config = dict(
    n_layer=11,
    d_model=160,
    n_head=2,
    n_kv_head=2,
    head_dim=64,
    d_mlp=640,
    vocab_size=13208,
    activation='gelu',
    norm='layernorm',
    norm_place='pre',
    norm_eps=1e-05,
    positions='rope',
    rope_base=42500.0,
    rope_fraction=0.25,
    qk_norm=True,
    attn_scale=0.125,
    bias='all',
    tie_embeddings=False,
    parallel_block=True,
    extras=['capped logits'],
    init='normal',
    init_std_qkv=0.0327,
    init_std_o=0.0,
    init_std_up=0.0327,
    init_std_down=0.0,
    optimizer='muon_variant',
    lr=0.019,
    lr_mult_qkv=0.4,
    lr_mult_up=0.827,
    lr_mult_down=2.0,
    beta1=0.93,
    lr_head=0.0362,
    grad_clip=2.0,
    warmup_steps=0,
    schedule='cos',
    final_lr_fraction=0.1,
    batch_tokens=65536,
    seq_len=384,
    doc_mask=True,
    train_tokens=383800000,
    steps=5857,
    dataset='wikipedia_en',
)
MLP neurons of a small language model. Each row is named by its layer, matrix (up: input weights) and neuron, and shows model dimensions 64-159. Each number is 500 + 40 x the weight over its row's rms, rounded and kept within 0 to 999. Numbers have three digits each.
A block is one neuron, or neurons of one layer that tend to fire together. After each block is what it responds to, as a language model described it from the Wikipedia text at the highest values.

L7.up10:453525511492413433497497492508528454590510502571530448514470459467487546497554451440586408488539539492455585463463441526479489544461516498453501530541533552504529472528453574438493514481499487478531566531478411437467467475507507482521539531542505462518493451483526504520516567470498515478
L7.up37:535496534483440453476522510574524440476496517550533501429496476455471492478540474517526487493511469480499526534552522548513514517426529522459499450512560479409505502446579501460556519544508506476504472499508439463521489478496548550513529457508515543485554521482502498545488561533503399458
L7.up45:486515493564492507499494420545523505470494475451494496550425488488481481507508497580471537482507546562501519448529553455469521545445457521529429490554451471539483482553533587462545507455475442533496569440524430419468488512502448555542552494533509522438545512483502533511453506503452389556
L7.up243:483503599477435531418513496520513468556536509538483563448484425498505435543572505593490461491429473518426558493477464449508469441436552559522492506536455525498521530478511466441482450526522480502536518417571428478520489452498500490561470482504528506472500500495457538515410551530550447493
L7.up268:414489433560451438510548568520456558483521615399457486399501520541471505547500494495496551502456464541493432506448561515491511477516574506537498473548532475465499483497514501465515529530554525542513462491532437484528503533494537560461602473486470546464585474492451464506478556528545405520
L7.up425:486513555555426517478492429483522432473499568551518474475547425559533519482504483517486485503500511394458514541484428427507467489508498519468481529524564549552546427530442450444493517586498469528497517539524545433534537453440541437481446438523518487476563485485529475545519500481510494483
L7.up441:433492474489525558507447451442489526557610490482374533457400537504492461458586492494552502498519473418483482496467463424519487486573495522584533500452494524519418504466598526412547520581438496505528533501473468465522535419544471530536536513540533484500513478565476527483530517471490476531
L7.up475:484423614566467559444539502518480434467464466529476441459521470502455455486509467603439507504449507496456577556484523522464504530516552520509427482511493480504455438500510532465486483513595516526467544468449445493455521505491441527519473523520585559458507505596491511515538451530516505511
Responds to: Number words, numerals and quantifiers opening a quantity or date, often after on/in/for, e.g. "On 17 October", "in many batches", "for four years".

L8.up5:537501509537498506517522565450465476525532501478458512512529518504507435541494609478521477469522529519493478570436569517510514484525459485486507435505404510498564445453561618404453484554530501479485518530474494520530502494513486501543477462547511482521426489494466467466481497496496553507
L8.up63:504459599501496566411504458519470555463507521482481567524470528473404491472529523489443439509472530483471421530440517504457515523480580452469502455620470505498433476501457491516436498438525559449521448551461523516493526471469495492578500526513569465514474456451536429502508540501549553512
L8.up130:521494504560539507495472531525477488449543584513454542513496416487471502497522441516468523530471564510488512524583537563575527512458520463501524549466465455460502524458542509436488493453577512468589448534551556493526547505435443407503517490527498572533537476530570449484539531472487473461
L8.up163:504532449479481490504506521443444506470476422499539478481563404499509499507484529465526508503507572479500496463457466587528505471545437505464610493537482481536532472521551476429483489557512486451494456501526460504420510549478476515488512515543548472563396518473499483504512429542558488478
L8.up196:491537503491491619496544459421473444488526524444561497486544488474473483504536490474416427521483530432434520485512522442470550496520548495485498468575531485530504454469475465461415456509555503486422519506502464441598550458487424471535515510535453521478510482508526461498554540547454584584
L8.up214:530497510495518549544490438476516493490519565545513545560462478496490483502531506505521503551493471457522562492535551523429564538418490453518449471557494407546486484511465508490524508468438507535488523512447490460568511513497463539480578433542522443426505431542433431523487516432541485557
L8.up273:534515518498479498434496502509528505456552568545515449490526509457462481481545449499471499473533514513508520536478486498466512559483490542456518507582484530577427460493513493506471509499531618504573466482471428491547498466477561455497507500511517595451507418534472467490480517584523445473
L8.up539:448440563490432530507500550567504457506541576499534495468498437473472505513573442516485455549522434436488536523452474555505509497364549496490500472464434466465457463416484500440481457502555522537471475495528404487499489478512491520467499459504482504422525410514496483543525548461508372451
Responds to: The first number token of a multi-part quantity in tables and data, before ., :, or – as in 1:27.24, 54.56, 9 October.

L8.up58:517482450514493513509540482527538448534457503527532593457395517528504412526540518473566543579497510440639484484524517471480549509493537465487529435418524456497545512550509527468478533498524489526476548586510512477481493493513528499545469477469516581480484497413483540520495510434508463470
L8.up87:513504508425472516479528478531518516540429555468519454477508513475421441550479498474579429500464492490587487522533499573479446526550515535435466490572540513590500517513491514439502409581467496498494555519500424585536485430530508493511533456389536495449497519531494458467499555532457517538
L8.up210:467466461467421510483443498472470495539498520529490457422513463528535480526478509500521524513486467535479396465516524484504535521479524572441530516520528408443511521529481543522478516521526438521438553620530573468454565482449511487499460489464505531518545500522409524490515448570520492545
L8.up249:458492483544503506421500510491487483544448455484501555510458466533510524516500503406466446528546512449555432502563574485514501508516573538455515544552474490514472563530435461479513507560469447448471565541486455482554548470468464538533449524482492504464497495496401444454507514473454531459
L8.up288:549596500462547508477464531582503458493537527548535437550485527493493436499578483492491449482525570486571476423524496516465500546544461492486494505538513494510508514427433423553467474475551524493485452497534491458542548446435495547473451585525495531491469492445457431494554488459537435484
L8.up309:558475565578465516443537507511557533440566487420522507457514500523508557523577563422522545444471514488479432454492556555539510502434547552506531442478513523472473466462389528493484535417520438483549511493457530441506513511445453538505433515511540487468484488485441497497547484432510510486
L8.up577:538470522439480486508507431549478469530490460513497456549465509519515501447430543466472557498481492513499451436507504523494498465544560531491472450565515475414514528492433485528514544562461455412552511486552476556500510565472485504477513582475484517507508527530433460501524562374454523532
L8.up617:556421467568502510543493531491481455486464508518509452462439532488526475495489513481557470540539445437542481531481477521531483541480566508476450477485531544456525503487409499464512499505462490489401495543549409487488522540509509451456634559454564522439490489452430483478419513529553515507
Responds to: Distance unit tokens such as km and mi after a number in place descriptions, e.g. "228 km south of". Weaker on "located", directional words and road or place-name pieces.

L3.up337:550517510555542520441524516471520489490540529518495533432517460488513488571459513477477455515485494455524497473487589550519492539485603440439485427439576491457494535508479495493411475598534462458498540489496536522528538480541462495504482506562546494402455474481453468465472576411455466507
Responds to: Mainly km in population-density lines of place infoboxes (per km²); also nouns closing set phrases such as Early life, of Germanic origin, years of age.

L8.up19:473503520540452491504462511553567537546490477457553490573548470507483435569520453577486469466447558406553564504514505515471500440446490560547484435529487576501533491503464478569562494459518577519464471472546523484484456487494460529506557477568457425544459508440506457531432492557493516508
L8.up54:483502482458487492491527496493494510574489565485513536517445446410512492459494506494544557610546539481447466439558542513458435458544549517497435531584513526532438553486472554497469496508477565555484505580535454528442462514501526514428503524483529490473526488496486493493514543574508509512
L8.up133:484467501548450415520473529549422502518528602515470508476612487457520513484479492492431563511423508544488471500524466524494485543450489456515491517590571456445534497486493522449475476513485506429486408508547439539504518480505571538520477508501426504473555486433489479505541541460511468558
L8.up185:498477455480458502457438509550410512584429536524436543502455490490552485523474491571457489507500570467466448518565558467544566482526458468487471576558484477502484481456544491560515454607504549519488470487526449560461469444475510554502448590572529500473542545466492465418515509489474491533
L8.up205:458491506523542523525469500554479438537440502508544430410486422482456444490541495481454575464479512497513448562527541518410514482466429539484414468524461467443501481518464594471460561443468542498462562521520439484418610508463484513460449536521512538463524504525535484513505493521546529512
L8.up280:487489521480462509580457605464421578476455486480566513428531459500473471446492463548451505602530489498445505503511515442471547432440505507581468481487437585514538458564484529498524433497531476474533496542509509521496457477509519528512496575522494439512476426502555425541511511502504537522
L8.up421:514528495467508451526435502505520547517507453437468548449500497521488480495440480481436539607545504486484412476625498424529508436467411497517444554559477536423472488517501527528528454547435459510467580543544477484467494534535458595528518570532489529535515448507497456485553599520518542526
L8.up500:447529440448458524534508488553502555491420468446484431496524474534451540540472522527472423525493496505534473493526526525483481530435535536483488511537505406526438468475505545440467551483408452465510500512475490499454433497510542480555471509459493496462519442582526564561507486473468525542
Responds to: Single capital-letter word-start tokens beginning a proper name or table cell, often in sports or chart tables, e.g. Louisville B(ats), M(estis), W 75–0.

L3.up303:504499486484476497544510431413505530499523482483515573525471444486500500533560502447472476556463542474616479506444528502482458547479461519554447506502538472473526500448513516522451488485510587454469519500462519543520554486523535473397500487451469494485604478491419515511440581492454472497
Responds to: The first piece of a word split into subword tokens, usually a lone letter or short onset like b, st, B, or a year prefix such as 18, in varied text: b-ashing, st-onework, St-alin.